Part of a small language model's weights.
Size: 9 layers, width 192, 12 heads of 32, MLP 768 tanh GELU, 7.01M parameters.
Training: a variant of Muon for these matrices, 115M tokens, 7001 steps.
MLP neurons of a small language model. Each row is named by its layer, matrix (up: input weights; down: output weights) and neuron, and shows model dimensions 96-191. Each number is 500 + 40 x the weight over its row's rms, rounded and kept within 0 to 999. Numbers have three digits each.
After each neuron's rows, "fires on" lists the tokens most often at its 100 highest values on Wikipedia text that the model never trained on. A number after a token or word is its count.

L6.up337:519609433429431596474496628475485541465516473498469461519495532526542537489488442496518453555522458493551547494544499501511527521447470439532508472546519505472565535521478438451503453558475480452464499491498474413526465470538492542477531540529463574573508446482509434486511495514468447417
L6.down337:487514498528536569460480454430513479519504542554482478433438494433465454546459426559528465397520491513523463527515522527529563486561534473594521521535502531515476490515511480463462549449507529483484506485546547551483514521533518521528457540537492479483527525529486450528443556477573559547
fires on: "s" 42, "n" 6, " American" 5, " Bo" 4, " an" 4

L6.up245:533548515527517537513553547457549485511502474531495468489569446496499488420493479518555482540539528452538582532516540427529474400527501540571527494479520548581498580490471473493500456499555466455562501492455480503589475502474468569498455503488455482385420585494465544510514474515544486483
L6.down245:460490479527516506398580508489458526485486489498517487497484546522602490518507478444455487387411503445514522538484505519456522432484564574551508476537496552463546469461572496472523461476532492540483505483502537479513485521439501486474521495412509545521472488575484511472503524469493552552
fires on: "1" 36, " Ho" 22, "2" 12, " " 7, "S" 6, " As" 4

L6.up145:452525518519523608518515529482522560603440525525503512460515501430508470500545467512512531455521523501491541477498579465471514497465517534472485446521487494470477529472558435422532483499514492505505464606468531454502439461477538458540621542449475492477537455467438525493519447478495541490
L6.down145:521524506466461490489551523551454525483601520550501500507510462499572519458496517513486491512504413544552571466532428472525491449538525441540493566461481491421473504475405538503488461415469528486495497472457515579510544481486475509479464510487475530471502515542561516539445501468491432496
fires on: "," 44, ";" 11, " and" 10, " (" 7, "–" 5, "1" 5

L6.up109:446554442548553507408460498526543499403518589497489519445502482490478494496538482465474506502522509478520470527573490524496458484506475487449525536450540456540430496531493503547603535587422632523486527539512465482506513504464516543569484444537451535524548457474587468567539497463427517544
L6.down109:467465551493437512523508504514552505501546500461510472463479441484520504447439481488490532395515493503484394501470458465529592484490543500468468555455487543495452476433428484555552520485554369478547570487478511586533499490488507498524467503538393530428452583480520494462520483512505520475
fires on: " " 74

L6.up535:517443511518503536512545500502524502554539485534442485510479479535569524451556547337412528513505541522396537461528523471556488534489501549486478474501518506472461536553499440477411503568410460500439434514488472471502496562453525490517554452540494501486489526492519543494506521496450517534
L6.down535:499487506509522432432334506502462542504514517408532433506462496524498437499540606501495592481518488473450466478419490533568440389462498474471509495502517502514528507516490471552461489515495499495497523438520530572471523492532473573484472521436545493468502470475526541492456506493533512496
fires on: "," 46, " since" 6, ":" 6, " is" 5, "”" 4

L6.up348:457501525482465484449538533463458425457537492508413505473549532414464544499526502438516507485521403433484494512472527484459468504523504490488484485479519514569517529472512499472515573554506512521520493501508514526546510538493512547492370565473521430457437544507453460443584469543471508478
L6.down348:522576487541473524490500467405414559421466485542504524554536497551538479449382422499505501402479481525582535500486570552412479466495499490469504506534532534539434517491553529445481507505493530550459591464498514526539497501500515496468476473462497511614575517530510458504508510437516500509
fires on: "s" 57, "th" 9, "1" 5, "c" 5, "." 4

L4.up367:519516451507485511400483455501509460454496446535497434476529471436478505516478489515413536454555473519548561513486506543489537533497505534504538470559431492543429492470530495570506580520466476487506518491552468447545527466494496576447508544515429521543437516525454529513521423522534438502
L4.down367:512510453541449481564478541494499550424529555569492509513500440591509420459498515515436531498566501554512482533537551443449524513422509463484537517538494529508457453486477504473518536509464514584478547464467486510572511471587440506504447484441515478499524465516490448533446521493489455510
fires on: " is" 37, "1" 16, "\n" 16, "=" 14, " ==" 7, " was" 4

L4.up552:479512510506478569534518568519463464469497556496576481468526451454445527520463588477476488500517497520516546491512536434451455470503402509529566537489507512525542528493511612439533503561558474505498434513623563417496487479476497529539498592481482493511519500485573527422526498432487506447
L4.down552:521511563485522489529525566466499512488446492513406566439530481502529454524482507491371559496475502452433489547531527507517403482510441487396506520438448429485506560517507497466488459546470562483465534517421489551488435531499506553553463481544500496476473555523460490497552481498519568580
fires on: "ing" 47, "ly" 12, " to" 8, "s" 6, "eastern" 4

L4.up461:566535511552569459498472515518468530454417414573492501485532493526477524458564439553422486460528511433492518471458492500520450543492489482530534452500447468506514504521515554508500497515409532487424519535495453481489444471472486491511500481429477461532479430599544545440607451502523488478
L4.down461:564498506459515534487558444496515482521472519555586457501489484502416488474496558496554486544452541583496472544540432510466452509515506454467508487486592503498501473449510445527476474497512449528549499495450544505488593489527504493439415520446455536486427472499377465480500553586453516433
fires on: "s" 25, " a" 14, " its" 13, "ed" 9, "d" 4

L6.up225:519545491514430536530551467564539532433558436533506463462483471504437499439521460458505554457500557487596498476484508521501454434538446475532536471507497571574575411413540482489502486555490469493512526567492540520597526499487520475534521495476506481578472509506484519520502480426504494441
L6.down225:508497504461488477470411474463494536593501540437524498481523497544497492440479512587497509579508433475434449469485441467502570508465520524489486534466437513503505470457510510528578460504468463569530537454534466484466506487562430605478568486526545428378511482533518503514516526464468446517
fires on: "s" 38, " \"" 24, "-" 9, " " 6, "—" 5

L4.up739:507444527538488480498503498483535452493500493469462426601445521605456463491569526514527480462498530516480472417446519500487434452508472521491507484418529523560540479542551559526534457526575476459536453502489496543479576514493485526527492403469452476575631505552540515564510493455517522502
L4.down739:475481436486470482473498486509475468545446485519448520488512521487463506493403465413421543478537540531495517520502527522469529494596527458502531497511468520448553499453541487535466546522474562465559515482492507552443490487492526516520493449549574450494506544497489495516510560455466540469
fires on: "ing" 27, " " 22, " |" 21, " to" 5, "s" 5

L6.up529:533544507525500478465519441470542496487481497524467468467523505552468502540485477489486511501578531499507547467559517525422498542537466493579640541522523515511454466503521565456531527432453502483463563531463447519482497532610462483497538499484481566506469459489465534510531448486528421579
L6.down529:518480482482402535533503520491500467517512484536463527567428529527531484573505479555447570503490512502490460503476461510528493537471490543521559490489484442522498516457492453534544529539496547556482519521510449520558566565559468448577514540481521471504469506601502444554528526540434383431
fires on: " and" 55, " the" 10, "s" 8, " its" 5

L6.up174:588472512493454459528563577387520473467438499456505517431518504455498521519521521467497498462583479482539512514541480597516521508483433474480527460522516550502524446529454458449464495526519516461423486448542486512575502524558548477496474574523443499480574466513464473479448536584481462481
L6.down174:453547484423515498619537540463451491437442555515470496484464474532428484496539479522481452466545512559453544494498513525484546560493564568519473486491464524473477516482507560474459488485546524534517462467557485490506442534469539456481510477536490522412460515504521497535520583535491489518
fires on: "d" 23, "s" 19, "n" 8, "lo" 7, "th" 6, "dy" 4

L4.up697:500481588523508458532453499510474474517469503523526460572532487536489528472545546478566493492523516462531532493518422565518461458511486466428579513488485536471493461488502543505558473514454551464558511504581448483456508553490532479483497440521387515518464452515519579510476432485441519522
L4.down697:511507523492474573489501449524548483503429449569589465471494389510572538433570505467513486497548499459563426515459516536562529470535435538531543518495508540492423460549531496437496488571472478469494483489478515509492443482507407521511479516506452498500536538548437493496466493506505591472
fires on: " and" 38, " |" 21, " " 13

L6.up626:476525441471511550447472513522539376476483478490485525532471460485501522505523511534476481520531501507501465524533475483488497461570514488473446573459535487523460597497460594462528520469484512492566502443517509535499469456474566545506515446552440541474503477510467554469503552503535520517
L6.down626:478489541582499439465457535479523509470485505478529527496498558532461419536564465422546464451473487494494460513471449596438504479519469470487519473578486552533449451467538506486556520479568503561445485540437534450551520476519543443450492501537485467549461593521479526516503448514494528554
fires on: " and" 26, " a" 18, " " 12, " two" 4, "d" 4

L6.up260:491527532498450547515448516545424554456501395539516500470495442510482544480552546453545476383516497509484568470474491497457486518549499560420597422554506570471512436462517479416532537510446497539537521520513534478556544471548517551510496462468507494482531473492552483504594529596433526523
L6.down260:477559463512496464505468452548568462543466510496541467495473467506498485474543521499515444481550567449522482496466448482509536465429501461548480443434501516505463505427407476500448493551532465501464436460473450537503439533536459479494482462500482473530616514507522578570524403428499435527
fires on: " " 35, "-" 22, "s" 6

L4.up696:566572517502428460557538538421522466532476455541526443572482465500430530435520462459505449448518535473542522511498543473498495499473510496530530507499474507492561466529535565496476500501444539557482473505508520468589503486498420440406554568468473610465539502503529534491528412494458538423
L4.down696:450524471521545548469432513503499522469514501509508456461486421515571540538539497532479523491406567560493449534519439527573505461524522447417562501476485450502510436449536469565484515527611444519525462464475477437485470541503560576528509503490573483517455555502479522477450629486482488499
fires on: "s" 35, "y" 8, "lus" 7, "d" 4

L4.up141:480600515465492529477494529515556556521529436523510510411405497453460453479550516449525523511560451521487540528493542493516525473525507485563523488516405498490544486468534432484530464503450484518501469504496501470541550520468533552528471482546496541553414474489538486511534482505513510536
L4.down141:434495472495496505555462549530438527473442516498441425556487501542391470452507530500519507464483490434510518535498519534499505461518551433456547486539450561560509507558539578524492569572543476421536513457422543540483481487523522433518477504494450512442565562496418443507575459493483485421
fires on: "\n" 32, " (" 14, "=" 12, "-" 8

L4.up767:509565465448509502575484586515464470512490434475432489494566497473460475433478374511552498490399518548501517509449521513440510576500487479449567535497438450514575526504541547538488500503508475558520547496468453554549552466459540499522503542439521505605466525503494549473509478581404468547
L4.down767:517434500470524490499483450511566565514510434514450453478435517479473524540519473466469444540483442497538468481565538494518493446433520536505525511486515476486540454543519553517489498520552562480516479511491510509523502484547540484478499518573611448565528489531473475466586492530493519421
fires on: "s" 30, " that" 14, " same" 8, "n" 8, " which" 6

L6.up124:511527482494568489494529494509418417519480466513477454474552409567510507493521472486518606425516463484438454535530499442492521501493500499534520486453522537488475516524565495562520508558445550505514488442531539516446481488452557513493469559538456474574488440568486535509575518451442491476
L6.down124:439467534468474471560513471449422509463500561518573483437494476557503474442486443503495541504511510459482531536492475391485498510511492493488479514524473498451480499420432547508551464498555570511488522562499522527554566508512438547465526517485491533484489595551532490515556500479419553639
fires on: " " 36, "s" 26, "n" 7, " |" 5, "ed" 5, " head" 4

L4.up274:458554427508509546509504508449537452482433496464548442443504477456472455539495454550530531454475582507499531546541591400477440471541551489488528523451397540435517544530479466433522501537530521470530552581529528464536513409495514544526501496486492502522440464449448509505487470487483493498
L4.down274:495515529493484461510513499453507498531501531569483520567443492496510516501529561566542518515505531477504461511424495572597478590492430560532554501484478450521490414485483486519508491429511519448580515471503509443490587531437574444499561494489431576465454485541509531507548448475465520474
fires on: " |" 69, ";" 12, " " 6

L4.up597:457523424466510530453558538508475495514493501557466546492397524469485593457524461442473578542424495507510390509532515414530506531487572523484560445530498475436563474468520535496424508453492508463496430428471588495484492550508458489439503440485528430437520497512531470410512554496461488481
L4.down597:455487501544545522523520494478498513466457494561558532468500510476502440462573519485512520525605586432540544493489486476475445413442522482559521516530510457526403506511496495489504424598477497510513511521507430439433443466538464546527516515450531504518470570458542507507393466461545487473
fires on: " of" 21, "-" 17, "f" 7, " All" 6, "y" 4, "ty" 4

L6.up6:490543564522515513545472475515495540535504533533509497507518427533482539462560487467492558483585519466524524537580512428376497566472477478603561584457519534441480457462525520473532436515427517493519444564476455483554438473532558508511475475480444514435459530523483490492497484524462491491
L6.down6:417520528510447568463444571470504483471477501517495540564478439495455438534452491538554485476547446521585562563521516459536574418491528516575496479525453395503451499398467454514467556506517502495437414522504461502502458490490556430447523510505514506561501521486490524503484492518574487525
fires on: " " 33, "'" 29, " A" 22, " E" 6, "0" 4

L6.up749:520564500516584468525497528504543511517593507479511479430481515521531548502562514490444530513536454444464483410462487505613519480467529516521573495457533504470501508580444541443526484496400443515553513515441525457534509462530521555548505499520480543512463486497441545572542462450447511472
L6.down749:556507484439539500487518473484486527469542502479465555482539508485562568477426499504529485524465415507431500480456443507482452488542473500524494466508449500525486494505479540511547483468510545521476502425573437489483573486444580479513455499506547508519531476534487480473586538570530500508
fires on: "s" 28, "," 22, "ly" 14, " they" 4, "\"," 4

L6.up98:468508487427530490536442492524566517496528500499501495514518458434478478537426473523508498540471550436505525512509555463508491515475540502435515484450517520513549542541381535563473481539488574536497543560576469456528475535459472500530488435611540508530542386537513493517525475496543475552
L6.down98:506529531566495445476508520498442477515567474465474511511435511524543562435512494528454435436471433562520524538488499527470396619528556559502469538514513423474552466550529466429468400536560490469488499543402542482557484529507461529487511499529538477498501537452520573452499554518539493497
fires on: "." 51, "-" 21, "°" 7, " mi" 4, " " 4

L6.up303:484532494522537530458514435574552490496494425490444510469502549533541557519596495486486541588489463562498441502517466473533531472494469450535501548502467506517546473487454495453482452511589476426528430583488533484496469473526520554517495525533506492529467471511511457531576462456510538486
L6.down303:520515495568492483522412501516498501521464567497488462489502485504577461452533517557542498493514529528530449529486534426569487475476437510483424548534458472515488470405442516584530513524549492553441549488455421630456559497552410563495410523487520423477502462483490479552505484494482530521
fires on: "s" 30, "as" 7, "us" 5, "in" 5, "ex" 4, "-" 4

L4.up226:497441578494603530436487459432571444528507488522543519511455512521460464526507485440537518491507527423463565458461447499507532493551526461525495565469520387555537468514450490491495487505560536545428488501495523585541516490582484538476518441436511461479504531494524473536551421506529514504
L4.down226:497551505513540498618533486490516467521519426487501581492501476486491524502550522490463480504510506491501460507521469408525578613543500497466545490593474426497504520503392480401532457509508478514512426515491538548560488506494489508507535461448438505534462555568522526541493495562495509507
fires on: "0" 21, " of" 9, " Co" 8, "cu" 6, "ci" 5, "pen" 5

L6.up728:469486481522520440495507404515489528481532429458531515486462517508485494510560491438525497519554421470578531518549545552499424483541490538559513565391528522449553524484496406500514471474424412442469521455494501474530527489468540493544509500475493506485455515483464458570521434504478516468
L6.down728:531566506441498500476435530485472478353490530523470510517507508498505549504556419500495447495435494557489469513480628497531411507529551527472516487544581515534498449489504497522561558477520527513469544487486512486418479524526578477500540484437480542424485469505477509466485539468491525527
fires on: " " 42, " and" 9, " of" 7, "-" 4

L6.up493:518522476506478516482494462476440457456492517502540579526555466542518519490525479523432585538476519526501461487517479487481464490585489523495512535556528500531597476584513527475519566595529512477424500574507521443493531541493585555512509444439543563492492494484470563488533437502523522514
L6.down493:509505535522575471492562495496517483547421418506406551524508555551491430470513558473520371517537495467530521482460504550491494541500475540508568437456527473432470513473507440504450464547496488469556569452512465523502535476518520459491470578487456515578497570540527432490517516462508506399
fires on: "n" 28, "9" 20, "ly" 14, "s" 11, "er" 6, "ist" 5

L6.up345:522486493510491520530490531526509547455518481508478530518516507513600562461594546514518486507549454457476507538435452462525462449491499504483555453447493510440483522482497517478490466501486520466538500534485493520512445419460516526512489572502506476407435482467472604515479465458418573525
L6.down345:517559531461490533491421473436456480448420472568524457513414512534504549480491505525514457542511509519550465533530519544432455466506446484523502514541553463532431492508521557461471533555525495509457506549559442493489541536494503533430552476538520453524489488576546540503554549493498517489
fires on: " " 53, "s" 18, "ed" 5

L4.up125:540531488507531487467517470502544496406509442537543488600562506420527448516505445487482401476479532507479534426483549570459525435476387536515585517495510527483504468487459400542525521488463411500554501486520440592544537505487531521530519499547489483485512509547500565506519515536501527477
L4.down125:465578514524487493415567505512495501392556534453542481449558493447497506494483443501467505466494504514532500522545506486617487446460494533572482426515409462535516493456524506418490452506477547489525486453468503568550468496521495516448520441512543436476499490580511579564501462455539546620
fires on: " to" 20, " " 13, " in" 12, " not" 8, " do" 6, " did" 4

L6.up176:499469479518517460481490539560522461478464533474505467455515457435462499501553425484415483514510527518535536481474527494470484523556463443522579559523425476474470504509482478464500532598424492535502523437511485562548459452476561526565555447548485538475481543576540490525493489451543510517
L6.down176:483476498532530541550463529469469480473510550504430535536635515521557440459554454422522495497509526443484478504465513520570514488551543459499494456433516549531502481478544493487520483550473461481515496536482484468470450444468481484487507493511488541547492544534497464504509454517508488474
fires on: " " 59, " would" 7, "'" 6, " not" 5

L6.up231:439473506485510558520492486531501496503443481505545505485525509506492472466522487541496468447479475497426406454533508543567479448570471555561476461459479550531561500502543547570582528541467496482519529521505516487469430556424488422470535452461449469473536522501562521463442511426535450509
L6.down231:467506473447566559483464455509499484528445506516446565532596485471469542484610506488467486463546497490509461490515519409603444535551467514523496495514488565474584463532483519540533520514534526528459465484474562475499493431459526472495524476538504465420404516498457572500529469522556569443
fires on: ":" 40, " a" 30, "′" 13, " /" 7, "," 4

L6.up19:472438477528476532461480461449458476527404537477523458430567507545492482488520475481434546571582547562501514512610537471419524435559498544459500464498489475568469490478407520449504506528520446418466508517457517530536493573545523529562537496527502503476513459499428457582557476489577491485
L6.down19:463506445479470494459480476416448551530443545461473458469502567485513567510486495547456559571560554488493516495517517552461500501483494433476472576440450483519489425514481552460536553494477503523485509469487521487492491511564499467559482527534566462505514496532564563483535503438465516442
fires on: " |" 56, "==" 11, " " 7, "in" 4, " L" 4

L6.up614:537488520592451496427435505467528454484528508491405500431456492510505487508420435535546549508569512469520447507489522561473529484503442530506533441501499454506535513534503524550561518462521419491468494491544521465553481498528518562474448588469455465482469549526450529464510486495600545554
L6.down614:507505502512451479476508498452483551486520582552500579493503464510451508486494598481471457536480474555466500425482453563506626422464529500486523471545457556460500531504534512464520541524528491443453517492501534507476521486424478486455452521525507562508513503505545427513528519578465501431
fires on: "e" 32, "s" 15, " of" 6, "ation" 5, "se" 4, "1" 4

L6.up281:556561449496520611517511555425492448453460454505483528517486438526477519470528499520519464480507418456510479478527445489468523485473470561532504531429455526538589549487487522445580392516483478434529449523455563475513433516519566529564475492519486555466502461501504498497556493431465480562
L6.down281:502481443468507455541461497444527525509454554527484459457519536500486466506465525476442560490476523467475458458456532434483508423483454472529553469455550488525426485451513563466488542514548559532497543485493481580555546498470477471483418571473528467498518501455490455414475450561540498487
fires on: "s" 31, "-" 14, " " 12, " of" 10, " on" 4

L6.up676:471458526511551586524485483493526575514411436458588459495456450431518491444436464469563518504492528546555492536519560484461493506502518458570478449517504479524525527477496571527470419480478494486455483539484427477503526493521438490565538580478475568514506583472553496474475500493454482542
L6.down676:466478550502520462435523530499519432469499513446492564498488522414501452476524485518504560500535501414534493501466497482522531385434482537535517453526501539538547402562457561529532454546565497564456555429524490485504466488541504479499499503535515515473483466520467466495467451530527490469
fires on: "ary" 13, "y" 9, "e" 8, "ta" 7, "io" 7, "i" 7

L6.up610:555433540486461519564472439492470548455579438459519502519514473495479544479497518488480518470457533448541552569512499522549476473479441475554502479491473491378524518517566509452551497501540433469511514529466467492568423484429604501466513510496543540513495479523538592545491464493532541574
L6.down610:496524483470519438496570484425448521500425471522527566463495502521565537494523537611452531481550447502534517453485478423486559484557492441502524543488480462445468534462514494553502508418524534488510529482502472496464509559594504529541495491491512480515527457505493539551546480498424540515
fires on: " in" 36, " to" 16, " over" 8, " on" 8, " de" 4

L6.up390:531445420516525436464475528509515478511546456465451459448551560549521466530486569492475457499558499492538478454575471507429476476517503575487529523532500471573356515528497489519499568507490499504504474484469534483521513521491485515541508455496512536518549449533563492530555503527552521443
L6.down390:459502458510523478390498483429526514477568522466497470550522593525593408524445510457506461510482538463569480491494494514501517405498462530465480469507482476497390481469508450497523512573482554574485617541498477487524510540509496424486492563532513435415454538548573531508565547464500520444
fires on: " |" 79, "|" 7

L6.up436:532564505481584519533447473512559505459438538485495483572566495496559518504608513470477560489555484523507536500513552507415454453476480394539473472448591509483504520533451506420438428543453478566569461502551448478519473446503535511475459530489480517454516503501490480548532487516476547472
L6.down436:472466470569548468481520521473507534501447516493401540502534450482524535569476507465556505493455454388502523498480524472435536513510509522560518544513544488558577533513486522495537530492499465502481510431510546515476546493489538499502520486547509531512454550515460548534514556519508456538
fires on: "." 33, " \"" 11, ".\"" 10, " also" 8, "\"." 8, "ly" 4

L6.up46:566521539525463537527518590525524563493495469529514476486515469477495547539511448499483511519452465431505490485436481532456478450490508541548499512459441558519538478553529499449530490539548549477488546468443531475512486451514495605498464430471471522502410511518501494485542446462433521590
L6.down46:511532464507485536526486484490484550537432521477508507539503458449512506403520489495443439540522521465454524539497520497458550512538491499446570497542487444542422442460506558522470461494497516506539448472456560515440543547514511482537444466467552561562501537525468449501488537542461525530
fires on: "s" 45, "." 13, " United" 11

L4.up680:519511498488555468481493500521480483494455513527486522457519484462502510422511525502578495474567460509485493588501463444516556464594562507560479510442518500479586428512465479503495528509570481555464552550463473490561523485498518507465487482518552511433539469501551511498530398515494510527
L4.down680:449526489483547513472545565533499525441460469502473494491490519479439505439479498549452457557451485510493503472521480490539504509524506511527514451542481485483546510563487561540519473461438504593482535528497492498577506504522489495534502492473395463494472547506506513472463481456517508458
fires on: "t" 17, "re" 16, "e" 9, " f" 9, "or" 7, "\"" 5

L6.up754:561449538437494469473455539529475488435434467481467543541509474534548514468505460442577511585560516462539513465527488525524520449459545483546531538539450472525495535569505506572410506510537492536469446476512618513512464385493525517530447502494501471514476499513498611516518446478467496526
L6.down754:490515449508427537430450516435513476496524564505505475533442506490573524507511501492475539443524475486490553514482525564513575506493466521499456537493505547521546526495443506469473535496530516481518566482533481588447488509506494467474473576511558449516437492511558523439532480505477455521
fires on: "s" 39, "ed" 17, "d" 10, " of" 10

L6.up597:494498489530519498511489469528484494464546452479539443524349493529490475517439513475552500490531543492500504537502608532501535558556468515541484431494497505519517531388542458457478531580490513509487478493468540507551521501417471589490526493465535505454569531491486462553428503424508475551
L6.down597:427493524497484491479441504503524541541547500463481482506545485531490487565543496545534471565465470500478424386473459495496513503474515513463509474499410452493518542467549503494475514508492509549513512460533539515416559513469501521532582493552516545479502465546487595508487466564483481506
fires on: "\n" 29, " \"" 22, "." 18, " c" 6, " " 5, ")." 5

L4.up82:457499451485515508503605467477487436511477531482410595547458509506487543449464473453560478489448490530540444434440580496564469536463492483503509539463457485450542534482510514523550476518493503481504525525505522511509476462481446528548545501560565501453452538450607401501471537461518572508
L4.down82:522457578496520478502431464516460549477472506530502458484508505438516451476496531481476483592465461494447499435449495506502516487451542508542484493483505516540498510484569554544449561538492504541442496497511515472528534532555525543518460471533426507539479500474448525571448522523491459419
fires on: "-" 35, "y" 7, " as" 7, "ly" 6, "o" 5, "al" 4

L4.up582:542429549481513548484457497463493480530525427430541406421463514579460471501512549458550522551542498475467450496505489491467526520480514474527564523444451468561472571523461503537479476497461530581459469499460466537476492474527552472501555500495484473482546516508539538518511513529498544466
L4.down582:506517514507439482501438440508472481453543537470381497500488547537475496543424522490534515492502457397575563554544509507525417480514488532467525529486489541532494466509503576512521428422557530505527546511440510572517519513505480478486487446403457529516410502556439455554496484558535437450
fires on: " |" 72, "|" 22

L6.up107:485559481476534539475501540479557505573490537548489512544486538477483568520487506472575438586476461470451550535526499477495466491573452473510498503494530538514474373543497453498511473510433486493480471502536484492455477507475463486519527469578488500456494533537570487532547468498480446531
L6.down107:510522538425540486544481494558449568428533467535565449438515566500492501507540553515495591508455534472528529502487510529396427479481486540477525486458477520556426504416474482471511462538510477524548511483486544449491477397503481469526435513479487473479531502519423571464503481602536448457
fires on: "-" 30, " in" 27, " (" 5, " at" 5

L4.up708:506478547529471438561542523513493484494462457502528495518518577528550508531494465481450526453478599507474472548569487561488528462500410458485488486545536491451533530530488487413560437486511520514470508514531477408453420524382492463501569457616443450446508493493535526495474476460513516527
L4.down708:518537494522534528458535492475412515551522489463442452531447514541505512530492495482531440529470478555460394540523532504520546565464610525505532476482478488552485460482504487499473505529464454543519517539513559448475507535561454550448520390450561459470502440476518540519449515522482493459
fires on: " and" 31, "ing" 14, "S" 12, "/" 5

L6.up186:494445491490526526489512475557533504582441464545491580447475473489542541502512527467481521521516516526500422548570475468563477555545574605553514463482487552534492524483527503470474530497433476560523505431472541475406495525465459505544546510470468531515515546523524502509489520475536530441
L6.down186:462501504530465508543505496473553491509495482494458531535462568522499560515533528546543415559465524460469487503499542466537472518518462476509474523449509486480487403473560466462549549487477461583474583498469527490544481506593483526511443479473495554418476512544534409410446464523544490509
fires on: "," 96

L4.up692:561399432512554543560528480540491509506467470502566480492486485498463516468503528471522553494451512398485474572542432464464515460502475404468498526505490483572544495496419458473493469396497497515453481472406453537502532478549507538431527528511472432516490496487541519472484460453483456501
L4.down692:501483512526516483477464466491473519500477514454452548523486519474561471483485486571490513464448505520571470499486570513554571541497521538493543502558489541490461478523560541426519529453477453521476578552552566493493482489489542451493574519547577460518511532486539410501476532520508453505
fires on: " of" 21, "==" 20, " un" 17, "." 6

L6.up455:474480617473516562434507475457517451493497497445559458458523452470507518462457520434490541416526561499443467497552492472516527496484552506472538434494454519501537523497515535516446490510516451518483506488497500502461499527449480530450582454549459474506548486459501424486458493511497535482
L6.down455:479478463464458509508523574456559523420532512591459546448586585528487489467509558482465443512454508463501503509528534519539372446421501393437508459476439448479528452559562561482527435548487510511492507552514443484485425467574482474479548500486451497492480505493473518467540556514477512503
fires on: " |" 40, "0" 6, "1" 5, " by" 5, "7" 5, "." 5

L6.up295:447466440450550520478462465555502426561520438543470485468451554511585563437521487414490492487524468565498426538482456500540447528497496494566536560535580506499459521527563476451483549503506479466493506495486524592412412491486564500473499470496519431470500524524471527472555496555496522503
L6.down295:485490477548423511502489479522467572533469562474548430493420406501497445511497540516507513527471523474515547582513581562637457517455451535454441553484606496511523517555510480490552546443505467498497555533486562448508511455472518461550434521454500508500462556451446469478483499434468487535
fires on: "," 76, " the" 4, " " 4

L6.up606:499456428449561562524517567504460469508497566448546417538536426550499624454549497484495445542479494513472512531484510445471514446439457440524495522433497548521491485448440472533491449510519440499552486490552567491581502535551440564568585528494472490507455517510468507572496459491514496516
L6.down606:528508503560472541480470515455516538580484421487554567523497474523482490551478470561528506521493503468533469531508542491405519488507511552466524569540477477448461521491477473459461464405472513526491515519525473509487500447448546507501496497501511501465475556522508531504544525536484551481
fires on: "." 34, " of" 27, " |" 4

L4.up106:499539446494495525523580487495520519534498495493495543569502436503505517481521524506395443456532442596502487530549527522454518470468447469464436539470511523493401467474434540487541518509512464556485488493550509431539487529566583506536413415441494457541475473518487505495564505565431474569
L4.down106:545544536519501624497395527503557499416478495503517498465565501471547529478469519488527537532448463498496525462502488524469581544512520512534552514456514511510531528541525505467466572469463481526534420493520507516520582384494431450527541500561479490550442483470455488485409553543419511529
fires on: "\"" 48, " she" 13, "." 9, "\"," 8, "\"." 6

L4.up331:450464471432515515485466561497437411533528487406456579586480451553469548456564479484487528531529525422449502506563516473569525552528511499460499490497468513530430506525448482509514497505546528505431505550454508507504468544513505439579517513563511416530476511455472475557516479498437467469
L4.down331:499564536507437453473528485491481475521377524531529457470526507483526538512476475476493479563503481484538505490445519489531465502443499453541537487480548514553437417511496526482459499520528536509448560470498506494552437402452433541480531520504475424553556520559560431515455486469474541544
fires on: " of" 24, "-" 10, "er" 9, "or" 9, " or" 5, "the" 5

L6.up49:536468485408516527488470532487523563481496498514506403495486460536521570458464445531543546457606463433585512447513460454495501500544507495532502541526531504411465458539512498539533482441467499434512526463517431471495475527515533541483476453476425566444499498538565509561493502511565491567
L6.down49:492492494517499458455443484505438450429520421493493502491570474475525459505519479567530428507503463459517501457516547516432478417525505485503487416424452444602516466505511508482472517555472494497539528486517491470559470492455484560461586553556523458584457462502487545509541524490554431552
fires on: " " 43, "0" 13, "8" 7, "7" 7, "9" 5, "3" 4

L4.up486:463550488466545466450521462531566490539465489476460492498503481518552533449534464523523522496534495509538511531533510556486517543520458520524475528546441541475525560494465525441484502522466566464511564503494466489476488527495478551522473530453440583541464529513470457479389452536434491518
L4.down486:536502489610492489427473456468481486548505509499480484571503474514463507542489533569491531471447436596472508526486531506504438454466578472510546486577506472528479605510571497523520468564498552493527480489538511552497510441498530549486523480491501492539499497450563490472472531496552533498
fires on: " is" 22, " was" 9, " an" 7, " comp" 7, " La" 5